{
  "n_layer": 9,
  "d_model": 384,
  "n_head": 3,
  "n_kv_head": 1,
  "head_dim": 128,
  "d_mlp": 1024,
  "vocab_size": 4096,
  "activation": "swiglu",
  "norm": "rmsnorm",
  "norm_place": "pre",
  "norm_eps": 1e-05,
  "positions": "rope",
  "rope_base": 100000.0,
  "rope_fraction": 1.0,
  "qk_norm": true,
  "attn_scale": 0.0884,
  "bias": "none",
  "tie_embeddings": false,
  "parallel_block": false,
  "init": "uniform",
  "init_std_qkv": 0.0195,
  "init_std_o": 0.0,
  "init_std_up": 0.0195,
  "init_std_down": 0.0,
  "optimizer": "adamw",
  "lr": 0.000739,
  "lr_mult_qkv": 0.7,
  "beta1": 0.95,
  "beta2": 0.95,
  "lr_head": 0.00494,
  "grad_clip": 1.0,
  "warmup_steps": 450,
  "schedule": "wsd",
  "decay_fraction": 0.627,
  "decay_shape": "linear",
  "final_lr_fraction": 0.0,
  "batch_tokens": [32768, 65536, 98304],
  "seq_len": 256,
  "doc_mask": true,
  "train_tokens": 833900000,
  "steps": 12763,
  "dataset": "wikipedia_en"
}
MLP neurons of a small language model. Each row is named by its layer, matrix (gate and up: input weights; down: output weights) and neuron, and shows model dimensions 128-255. Each number is 128 + 32 x the weight over its row's rms, rounded and kept within 0 to 255. Numbers have three digits each. A neuron's up and down rows have the sign that makes its largest values positive.
A block is one neuron, or neurons of one layer that tend to fire together. After each block is what it responds to, as a language model described it from the Wikipedia text at the highest values.

L5.gate53:105133073080114084106135139171138147140096148184158159116153127103162094137139104101116092098151132140227139076147113087091157120139159123155149115123129107170148067191102121109167137161179071156105140125116119113124169153155086162168109090129089135133105190134147151161136084107121110176137137110132137117139107129161078078045155123147103119135152105114069114076134139118061077118086
L5.up53:089044066110154193137116096145147110127139104147114111087151163152096139117079118133236139147131085084124032073139177083204057145148115126133130188171162122149088101141097029116140131162182137113136161162138102082144063110022178097164106116133162108153114138172117121166125074150171106159108151139108179128118139109124099127132135129082158161107124182134142158123181159127187107122130
L5.down53:185180127099129136134101124103108167145096173110160109147118094116107148127118124096104142155087067124135126087065138107131150143130129133174100159139071100077137101161106146099108133110186153069199166117177180069157111188115111081133130099100073123170110119145175174143110100188098189139156096093140106139105089147149132175098093113160127134135138092088124166116142165139115120102155
L5.gate172:100085121129128162130124154104150100151147106167132124133186151092153147144100120118152142157166098141070114138117122086143120124178142160113127208106054117081121102163099142085133086182192142107139165138117127086131087140083231138170094098181097089149100165142159122141092093161098070133154118088111108121127129110101121138156154136127102190107180140114159116078127167142159130095157
L5.up172:128086141115135133142109095138083112122134180147095145148165137072043182185106102115123136153088085112047099099084086140119117126149114131148139142143107097108135108146114173134102084137139167134142167134064070065143110162124165088107121130169135067121087136191127137159093142171135130176114115066136192127133085139122147133157106131097118099080126138161163180130140163153190130116137
L5.down172:142190137159144119140121161139125146150110126134113125127097135126119059091152128140121112119162156119160089116143145169098121099075103078085104102136175163187134185090144111120147121111040133147139081094167140171097140122169122147147158182084118163104192114117058130090165161104164162095121140205117138117113112127158152098135091142157157083162048109119114098181064086101144126154139
L5.gate201:133131131149107085122051134083160123083101205166094142138111192109097170172121142178075144192089160101093129143118159152150141117171133125139130119127149171115112138117159061109106188124237117124187175109125104155118103129121141152072103125140117059068148130176169091122065106141111127146177112099115147127095151146099125104065127124091114157165170150078135054063159150120190157086116
L5.up201:133123116139043157112110109154110117113163140131146157093110165091118087067046106129140131116102167123091064122117138174174081082122151112141086128132068064088179129150117090119139155104138152127175120117079141136084174165174129144110130117125167151151135161189156135126096090113077115137143195144111083123115104135154133180086122119097134111128074164129100145148167068099082132124137
L5.down201:094069126149123137117130124094149109121122160086096127135088067124136141156168111143155137083097104162159154169115173130212119135157140120131139116111168086098132150090104082125145154104146158130131137147173126148190145146178134127148183113141122070117103117138128086178100173133145093095090154136137128085081124088105129156129121109133094117070139122076132106131151154098136135150113
L5.gate844:133133114141156218109169146178084055087104150190097124139117084144146140093145103098134206157150170058146147085148084148154117137206166085107072144144188119163113169137156117137107069113166142107094148126001128114071129135178126152121165101145144143176109057179193164105077139118190127130128122117137122138071130144129147095083149186134136091128119174090126049096152108145098110133071
L5.up844:146081095121129114168098109123167078148138193146136145108088113094147136128097124111119132051167113149153083093149124116135162084113126181100163184184116118144104089121148119146180120126103112210134085212120155145154168091147152093143190181123117131073098146161147124194092118120128117129144126131131147154122147122082103143144120096154136050161127076123112144107166079199090139141179
L5.down844:148171121123132181144251143127089162121133144125095139153123112124091135133138126151164093047100110075158128108092114128108124186154128122067123052124176133154130079145164083113122130081103118034153148119118160146103092169072169089098097128086126067206066102197108122161122124158142096118211097185132129126137153161126116163122132165119154150131083106142124059125112164109128121139164
Description: Mid-word fragments in names

L2.gate853:115185106160142102166125142115095138140153143113121151070104110177146098209149170133076110140125115074101137146127154127136147082093105146170171074184174078122183116111079110091048163128061177101133097127061118142115169094116121172089154124161131139189148079131096147130173158151116142099177150132125197134143141128144124122147145182120133167120165149157143150147096110079142105145139
L2.up853:150163154122075108131192178116135109171099143122168096117098098143096129141127085113164095134165124121191104111150112129153145105129173117126079089159142127080145137121152076103091145115157130132114135149120195070115121117123123128182129158146111175131121100127137154103125175141080150069071130162087124133151164104125137103131173131193050101125125095130155129128106092135140135123083
L2.down853:171174095128157156105123102170078054172129136107110178155121176136120101130125177137079154144105110102144107127106141130125139165175144179136127119164148164119162080070144088091056114158116192132132121138131180164147143151123123157140160170181076096108117128092142189109146087077132116176140132108095088065158218149188128125120160142179172174123131111121149130115147123175130171105095
Description: Personal name endings

L2.gate594:161123152148113147130084122137088095172090147154100143115101150107144146193127153201136163149095115152145097131112202110086055076185184109069101163187141098139104160155113130120123154104092089088162149168085100161113199109175114218122149064152115141106114141154104092142107090130129126166178136136114143183115157129170150112125075110147146138089089104085072136167162134105112134092099
L2.up594:116086124126080117085149108089110071153119119078164114135151110100103135128142089149081132182150107080131115146146107124145128139081177118115188103143096133123138110096092094094110115074185119106137049096153130157145200083115155122147114135099119151093168107205167183169106182128126099097134130086119118117062144137163102108173110104147144084119092144079135144112190133180122174113177
L2.down594:155112108157116147093103104072122091182076122106086137129085166077109170120180132144125128155104117130168143138121093123176050167148197051108137198129115117157136129091081119101138113137159113150133078145134091156079145098161161186118163132148151117103184093153126163121117133175132101105110090154164178089098119118106151117083128101083078098115075105118079129108188071096091114094093
Description: Second letter of consonant clusters

L6.gate334:150116073159086160121145169119059118133097120133148186106103114164121186121182129119098184113172103140134050127133132120111169165130112085069079078111148134165156119114102166170117157057107132110085104082087165098128116146123128123132111095099099089168134132101147137111144137123131117143063135107129124107194051067124174076053103173169145123147141113165084148149128113121100123126079
L6.up334:142157147130108109130121135081072094103076187151142123149063073167156122149137163132156166133165062137101183103088128123133134110098148113072128112130155143136122110157115109102128102141092162089104123103110151126060144138155114106156115090123111140140175108083126126110152137101132136078149153150093150130195116116174131124084150126129097156152145116132127107102131096112145075153078
L6.down334:182161125092114087101110095148128080120112111123158107151096124138142152091092116176159129156130164155155110115081092103125176143113092158097123124116124156143087123152104061092059140115059126106142042110071121116165158142159110114154115125075121125136102158118135117105108073141063100169166133184134160103119099111144144193108150140131102134110010136114150132141154151137089091125114
L6.gate433:127101184122140130205129147139119081188093170151102102107162148116093148146114146168162131117106182146117158055126102152102109078108123118184122131091089116115152105132141161127153175124137075190109146116108191109122151118142067126128119061170054096126116108118101096204089139093126143157157133130113126158145111068164103157101088084142081142093147127083098134113131153107117142127125
L6.up433:118116079155148142130148191142120144132113108091064156125173078107106163123122117072144090158135062065157126130106114114126128101106147112071170110063114151153094164122145146155156143187113101116165114100144128122138088209057102197172171102113162118103118106133083098134128140149169121114116099170167149115160155158134108152100160191110122184091095137124113202124114111079149110118158
L6.down433:145142155131141111077165142120144154099118087159074118068107117179149114107096176127094166091131156136135088149169135122088146139088136058167156129122176182146116122117167169157131158110114130124121159128150177127110157140129049144098112129071091155146099083096095128161189117127107124122046149079096172094141134150094163113153088190159122148116130144108065169108133150141147151163109
L6.gate444:149138136116123117146137123088094101156109135176142199160153162171169143157121215179115111130170193128178135143108108057164132151114134132113132080139160106143151110152149135102074142136124136072122114145126185143092120162114122140156124150150080140162077133100101075118134092109128157160159136102164144102147215077108199064125118175126171106134207105142116138174078084168076133150110
L6.up444:099145143107103123144117124118110068161112170159111123155111136130098059052132158163128092149153146102116173111070092118123091154128084156120186083144155143137163102095172102175087075074053162130083120109155137079071141136085114118159159163144126126151078122096144174138185129171099163142129160137096123134112135082099123065110111140200137078083126129139121142172124135149129115125116
L6.down444:110158163066108131127163114102118162201142152130092129130147154137138132146108138195124136119111160155119142112104136128118112167099133168164174144102145124130126179140129110142077124120088150128126113151135160135131133107203112169144100151170075125145106129115119113109118115090090118128172133176164143130156144029117150109095151191108146152077125083155107105146147140124123084106147
L6.gate881:138110112121137140088089177118115147191104130150089144128040149145088178147124207149132140152144112140189175153111104071088099207152189090143146108165157111085165145100193148155118119161143103096117124146127127110117134143174099136136155127122096152173143133123085129150160124150134148170071071147127131125166112100133186128137167131165131079096124148126119136131078146148097156183062
L6.up881:215088121099132106144132100119121125195129152122170110162158148113150104153104169128174130158155172174187103088147173105183136099094110069101186127067154102126112111157118090142149064150148047078109142119177145107068147123146116087146136103111111174082132100147194107108129113135091164124107097125180115092176112117143061121162132142098125155094187049132170150099211117170068180204126
L6.down881:153133088151096155122095131133141091149169093149100170123150096099129152139115099115156129139176128144111136056135156075165098131125089126128116129143152114102143139187115151151096092177131156184129120139135085102211079186164136157139102153153073158116156153112103084067135127161109119099140152105118128129157124162129111144120191156091121158140123103071089172115142114141142147113172
Description: Person name word endings

L6.gate139:151117135161128130147136130095124106131184063162137140107109090086150104133112102086112115189124064123115093101134149131172174069191101133148158093092102106086091139097073143161115080082149132130165123162103106086134133113116168138135137098115157071121124100166187133201107116219170162182144118098159171125113124177123148141111173056124138107070130114162193097121171128105146097152146
L6.up139:139068134114113118114167087110145112161165110169136161157131131084112159153128111138137146122069105110160093110062160121108127116177115158161180153088121126109092131084074125132161131120119118148169151130115141095080108162096155141095107096112125103121135094178135108210130122204188133204132106161158136153141098152135132088114187099133163108085177132148127069121174137125142081143132
L6.down139:071125134147103096156099162146122112138123134108133131104139102131145111115123150124118100146150162113140122167151113147163122156107153146089067140162135121166145092149154134142099145148095125091128105130136105164130128113175133092111109141132094154095161144148057111068163125077164049089092129127093114113118151044138091124194105134124143177132086107099086163177093104129112152136121
L6.gate349:102101120077060131123068152103103083078084189126112092115104193123142111141112159134126153104093120113134138077157146124145175126126142137117141161133178120132120099154074189080093123114189127111080207198120088097123127086096141137130102093171074099136120149147112173150124142125107102175163113150099131208125204128136160150102196093162143099100107164117131153136061124125122074161103
L6.up349:158121095121151134145094106148133112144121116143133189158091150096189202157112141164155145174118132160172114083166147230165097133100183086126119180123131125093114089110117108109098091145084085163109150123196143162150133144131138139143116138190133187155154121147179114142100118126094100139113065147127123116075119149165135089090098119119122055091128084096051075126199123148098133144159
L6.down349:099105110189141153181128182100142113135073156067121092136155087083159211104120126173161071092125087083169068103172134139157121194138156062071108172069140130110118088122167197166123086107105168135197117155195202092148117196088146196140137118130138174099155141115112120115141163100108128155099181093075098111094188146111135108141112105100167073164134110181064092115137144124155159164106
L6.gate602:156077152083144102109212112038068101146073135127121154127157097144117110147142102135117112154078133143064167071124128164109162098158137099081124159073095098146117144073127099147148113123138137087153150154121088099090108099158167073063116107139030166199126145118110116123146002112108081140175099178122145156116176099128091152136137135106176096123188128168158124139154156138166159169115
L6.up602:146081099159168101147134169133100175131132181094128119092107134115059092074098145149129170141043131146151133076088029099152078100186122131127119159171161152068092090139122156132084107114154150115136129231129117171153104086138053187128139162171140082039178158210116086121108130128155068137134203125115122143130114134097126112166087133173106161158155184061145103097128139086130137092146
L6.down602:098130170139087122154183108143131096125080121122111140123105099120098195153165176137194155129087151122134143074105061169182114133141153140140106152097111112093148126095141133157151088117074114142074166159157122130163188087073086141113146084087103124058136145128125099177138125139112179170137104147118166157107169058136115108103135151173124168049081168117146098115121130160106107163141
L6.gate657:087121063138145134100133146128135124093184123065134162137078107138165147130115092051107100106198022129139106156130123102143132137119136118140071150113092166036135110141139137150135136111145151133133066113094154144188111113150128130171109055130114128082166104166133111129130152151184179159163156187082165115164095083121140116110140181116092155122163162177115155139123123119069125156112
L6.up657:110165123079153139113128136127127130085164114088162150162154130125119154107082215135125189203096139133129118141143176146167093122113106096113106095132129080154138157094145108155092147125094101098093156096118160124115157115098142141122129117103111150162122172090130074161173130152143141173187120157109146115059092165114082200095113122129142103112090154135108148121129100102101076099110
L6.down657:122153027161149147091160116166026125139168138162145126179109129144124133119085120195151163147099110107122126118133054138155110178138147144128121116117149117186161129091074104113155156105126136111174113147191156138142111114136105096153107099121132123169109180166134134078146119128130100160100136151075160107141064155076131130172182167178049185146138135100124090107153108099106116084120
Description: Qu word fragments

L2.gate533:154119134148159167117190088057169171132108127158137100176150067098107138150105083127112136148044144102136122142112119134120239108100101147160091150172147142124115111137082117138054080152088197129159129111087116101148084147108082198161129059107133139096104139182115098184109171134171145154080190103152123124124146097095180126100148114189075072174098077188128094155138132108128129182131
L2.up533:110165102158151083105191095161117108106162133100153118198147096124112166121187098119136073094155115113126120154130123139173135161101131139066049153104193115101093106158118103173166124124090103165142130110118117106107124136142064149138164144229131091129103097151141108114138132117119091154118114093154145184100129106137103117189143092121129131150146155163113154117125201108136098164092
L2.down533:084135131119165164112070118107138146108134109150124134125082122139143164113192093094116097111118132161104198167138164117184117135156151117159136127121136148151112135126179136141123128127094078172066093099132137090134094180107101150119171172132107097138161074138062116145092136099143217138145137106101112130098137134095109132160148091116091114176083203151173150127133130092169066166218
Description: Article-opening copula

L5.gate127:132174075108123175119131192149133149117097145127178142123089090154069106148141147157167152116144147146124083093116137116169170114126164141130125127126138131111186170108146144153124140125107099124143169131149103090147104136114119080150116148127139143151169140119122159118121197125138210103114069169107092115159123095131148137122135137160066166099176129146106105102068113088141086131107
L5.up127:126123136167148146121221123085068120133112129122096136066118123084078157111133102143071109136124150124065127143165176110084118107124120123178126046170184113126106106118098151132080144118089104094134084139184143147155158136152088118185148088135118157083093136152085148126120124129197056081106109168072229076080127132059131135069151091150146127129115127192131096170098111079131141164137
L5.down127:061091110098128142125111077208108075146186108164171138103132084147155108145156132180109092185152123139145118179174118107103079166102094103154124094104127136100106125086197138159069134150078128085073117107124135177125169124127090169125164092087104080154092090153154107144131127152118165182062131146046136207163148096099162111149072163156131115120116121119146133115165085158126080173119
L5.gate167:121161094136144146114095188163105107137078136187175164115148135123145109168138142150158147134155174099156128097089123083084122189093126097108098112124106093129103101119107126173124153134139114141113159146091148110133151109106105107154130154196113152146109130108071085107154088167186152125134151121108144072073198102132136128117118143119123127067103125111097135119103109166124169146091
L5.up167:127110185158139131116166145112152058113153169219139130088138087126207070143180151160072100121139161112130136114172144130120090114163184132103059091105157109083150171121096110170174098143128093120138076056126148124097157169130127140171107130147162131177145221124077096098157173123075159096086114084117108129128080098140115152178139101189107100165127117122094140142165178136068101164126
L5.down167:135136126135118132127128160111132115132136148131086127156099158129096093132151108146125117121176199154118081135155151044124173103137143145113205112161153058126112212098157091116079060152105099137149070104200172117138139136120119116105151151116138169149148152141106118066124102066145086147120148157138126086147163139102116148133186164146114106194112112095115092132099164099101143121146
L5.gate397:074127147130106139108136139130162116136110146148126150133162123138117143084182179149135165117174085114152158173139241150093111142129167151167181031114177113125204128109109065094179180129128185123146123081116160161160113155099134108155122079132117167167148101154095111188161161133132195126084072163110125120140135125129170100089110123155136083146151109148084146113117118123132102128105
L5.up397:143116092100137186162118158116127119064160155138109132175128107151124120141148132177140122164145093147123146142055111125196176105118139115147157104147159139115085139088125162098124055127109111133129093147124138129070113089177122060124134130145131149119071141134201061112124098047103105136127137105072120112147192181073087074111156173120112136117138080143070110129135112060072124180142
L5.down397:150126123117149125117077092186157087095107132135187186070152105113108168244093154132187078097120110145122103187138140135130145128185093148156129116080153124140059164115138117108120171175103139074174123167086101153162096147125151136095172142147158107115118182079171131150133087117175131111103115135127188121091148156182129113131111170154152083188149152117048095173110162120081137135115
L5.gate582:097167147204198087168143125105143072132087155175127181103098096168130124108111203173110137109146139087125095154159061121137141148061171082108186094076071103132228173118122066100104152105132174114093139111101202128152083043117151094157161099168150120110169093084127160141080101106146092116151170172067132116121157129056129115122055121159125124105093102114142097151114099118114086118096
L5.up582:136128139156115119151101174124133143124110092141111131092120167141088112138098123150145172133138121133088160169135142160141101149152134093115194088200170128130134169154144175229085125125061153100098183084190106130170169068107094142152125139066073162103113109120097092159159144193206164138110117128114113122145100076099124079169137081156093119123067133150108074124149104147134134164177
L5.down582:149194194167136134095156071146059129152128127074162141186148105152144145159122186155093099128180182124160128128146107077062133182144147147114142126138127078142149140123158087124055110094143212107107096131097159126133124129108144109145067066111100114110107131106114126096102116073095066102125131116153147081193121132119139166105092131137155141117160143112179163124087070133080155094133
Description: Given-name word endings

L5.gate60:140098165131172085174165081095067154111164136099155111131157098116143125082116150143094166115138163128104174116099145171169126137134141092100113092115095128156143138111058164155128133130078120137146120145046095093119057140177131163103068142096176135145154136146095163154176142157157155134188144125174125124142123162130113092055123081137133123111159122195158093131082140155163175129084
L5.up60:169163119116134166140166124159118129121042157104146099137188165152117170150101161189128147152132151132066120035134129132125112095111131119154137102107088137125111058126138162175112143171098137135107128164071147154074116123181154128120172177106130164136101142120163159136072184127106142158118167208171145109145147087150094084141091142103065108210167156134157159112133159157178147053139
L5.down60:180116134121115096136079174081116180124125082095138151153196136167111138127117155125140091191102168122146130119141101098113120134113134063168162168137103082127152107147146150233131140122119130109157117148092129108107054149121069094103133115123136162125109112086173070086163089109127135112140137118159111129105124118181140144143148180130126093134129119134132137139150104167147170105093
L5.gate421:160147148165116153148178092145178133111096132078078037100088102203102077116178146169093157122133143123170073147145157166150093113112180143151093130129156149112166091094133114145145126134119125102087142103088120104117135141163170165152143103164141130109131174128121191135133179117112129100188067144202150160145187083164139102182153130179151079096124112064138126112124120113112171130149
L5.up421:152153084181147083138100150134183075139166146168092102116141168153139086092100157115110156100120078109152092143137136158138143141088122156121125138133110182105156118157148089129132165136139147178127147121148144114149133185152120175181101117169172132119177087090140088132130123101120113126157096149162157182092138111165097138133143129106098134036115155193169119121100160048118156089117
L5.down421:140116103144059154127063140114143115170054149174165141123128151138144142149103092104108115093096115144191135144151148127141083094079120123147091106140172147108075116049155086131106093123150114066116106125160159172119111151073098126115117169033139142056114127175107119076163061109075198143118187157082081123136111137135094193100136099168126162139079150128073127143123162107097104109108
L5.gate870:168117101154134080159188113085119041117093104157110187080122106160121126124119138154084150176151172129106143114145151184174123135111131097169128079118111136220126189124154128154133167129076112115091172136131149056063078160150185100167119128133104145176103164109165135093119131115154162204184104095130111145135113149081119053091106139088112110152184118123150165166157154076072156120119
L5.up870:154120069186125124189124074098145147153112127159111133053100091169092134101127112176148108159123123099118179103120135156160080137130075125135116064080164174092094130174082147184147147107146126086122127097081166078154122209182169115113102161113130107145156108112153136115079138145126156135118111129141098077135099183185105060064126083134132126139112066165154166121140104107078139138153
L5.down870:095135171101147138133126127157149135133097140148149073114162127121105156076104072125164088087055085130158178085111106091123101100086063118146116106177164129135129076106127135158117125163117055128138108130142145161109180156151106143125100159112142109102098116092163135178185162134110145125145106155147132109105147081151152131111142116101113108076093138168114144114102164104119161142139
L5.gate923:145110135130159105116159151082164083118127152131121144134093134129097152097133157130159151144140145148143152146118100119150155125121172117174135107118160154114166121090130144202120096133105168147112168072053167091062110165179115174159134110079088162103205141118101138126097135138153127153149123145134192109172158157122119095095111150102127117115175101181133132133129097131209146099106
L5.up923:117081128145090035140179133154112118104104125136130029113129140133147059087051142133061149076130101108162093089132070150168128144085143113149119162094100158113160187139143142115169113161151102179110091188134129122120114152146142194170068141104081122139123173120156159143156153145095079143201160165113128173162114085173104167123099094147116127125122135120150117187104164136143186108097
L5.down923:136149104137093079148060141139196130151136136158108128138135154097125142081173135123091051090095181136142139098151184117156108086037112125142103150154128187159125126075166068141138148087153105095156129159147138167110144128133109104096095127078122151119122075157159125071123099104068171138151129175170123109107134097105182145091124066153137142103129115140148158113150174058145161140127
Description: Surname-completing tokens

L6.gate83:073152165091132114173176091092157149115175128111151114083210140137146128077133055081148124163123163157180089085086180083129135115086138112106152105071193163179152123126089183197145149156119139133084127084108131132089144156103099189173087173127151129174141118147143172101129083105142107143125132154161134110083132114099120035112151112092129134110168155160116159068115143142109131138207
L6.up83:159156091082090173114100180232154151125166092117056125118125148148091098146131212082152102099113066182119174128099060082183076122140118088157144152135138140162113091073150057130160128145126096109143063135080158118169112121193150110114161110135159130121095077121106159173140117132102095167095159127132127115165107141142178130121132098125150101138183122078169091148132114095079158084099
L6.down83:115149161117052129062120119089181148059169097105198063128128080125107201170131118099157150098111162133160203124062109140125108131054139121113114120094147129122142129124139130113208109127144117100137136125083172116066143103134148119138122105094131137093090119140173161107148082173168159149103142146135175138114124101144131128153147123191095142129168117182091123116133158136149131199108
L6.gate410:094089164124168141154138123150131103140132161157057161140122050125144132140116088115137120115066098113134127096111116111132179162171084117157129082197185073140162142129156054135110125144116089133111084118131184120113070150138174152168082115110132127146146140148144112103108176126158144151098131149176138154116091057151166151139085164171165129111177194155117122089140183156084193171112
L6.up410:162152124147084153089085144114142135162141153158131122196140062115130168119078113065154149085129132159102056163110111090076098159161082115135101111100083088125136183135141152147159154160109188159151195116117107081165145157182075123151191054116137148161100142185160134184133161113161148161143068170084141120079089122141177158132106116119113157146163116090185112138160118123094116107101
L6.down410:116121154152157072147167099140070080165130178126205058207119125188090065135147076124202185076144140115147138156139135155155151144140160045162119141092140161117091124185105130158143081157071136138135097152161147149101159160111132157128173174078132106117119124089121114139054118110099141121110129156163060168128151113177088130189144063116176087170111103194140098121113101109141138084129
L6.gate712:171137124114143182093106168108150103128177150161075074107118143161095091093144116120153161116085155138149124131144127109104065134128134131097153090163229136224133146098152132178127120100164131129098118103083096126120101174133105125127107201128142146143126093102123158110111140082135105156127048140123154126088131089082168087123163135130097138118149057149168111114159117123132178176104
L6.up712:129169081107095114114138174161126144121119150165180161116149146140096086071161168105169087134107175105095114132105157144153127194131138147108172132203028092116125138161115096127160204170115140118116107124149157173137126115135091147113179072138114163127160123132114122162104118134123120109127165161125136112136128137167127132086134177114140148120140093098130073112129119155136086120146
L6.down712:158144056136153104144107144112162124097171160104130127177119095142086108104118065105174150076158115150147152136132118131119139125132102136149074152085158185097139114088094173232186132062083141129115133121114116194099117112106141113182101163073102166117120139114102083129192107133137145116134086105119116122086096135159198115178103092138072157127156134160171108132116137065132106172142
L6.gate870:172101103126170164181143125088144132131074120145113137092154140134122124091130136219109174157125207154166133037106148127151133114131171083129132115096156133118111101087115115178087136138070072095129134121053119171159118143160166137104130115093108154139135084153090134127116156137108126169162132136175137124131172094172136137089127170103080073128233145194149137123163148151112132089122
L6.up870:133129111126108048117177160151092123133161132091124103133054127138095139138148127075128124184162064138130157128097120126126185121113090164142128114136123184121083133056104144080154132161168142222122080091164127109084121113129148107165131138191178120055131097116200155183148119147137156138162174085176157140124140151069133149130111032106151163115097099128146107123094186117124161105153
L6.down870:154116133131118176113098131101176180128119165144156097121133109148145115106140136156165132134142199137116136035088152071144154148148158123093122150108148117125146192133128098140156125174148108078197133102124172146169150154178109156082120114119097144165152078139133113125091134127113159131127147142124161157144168114204150123060133151123144121141156102144073154137157171155136108147135
Description: Biographical predicate verbs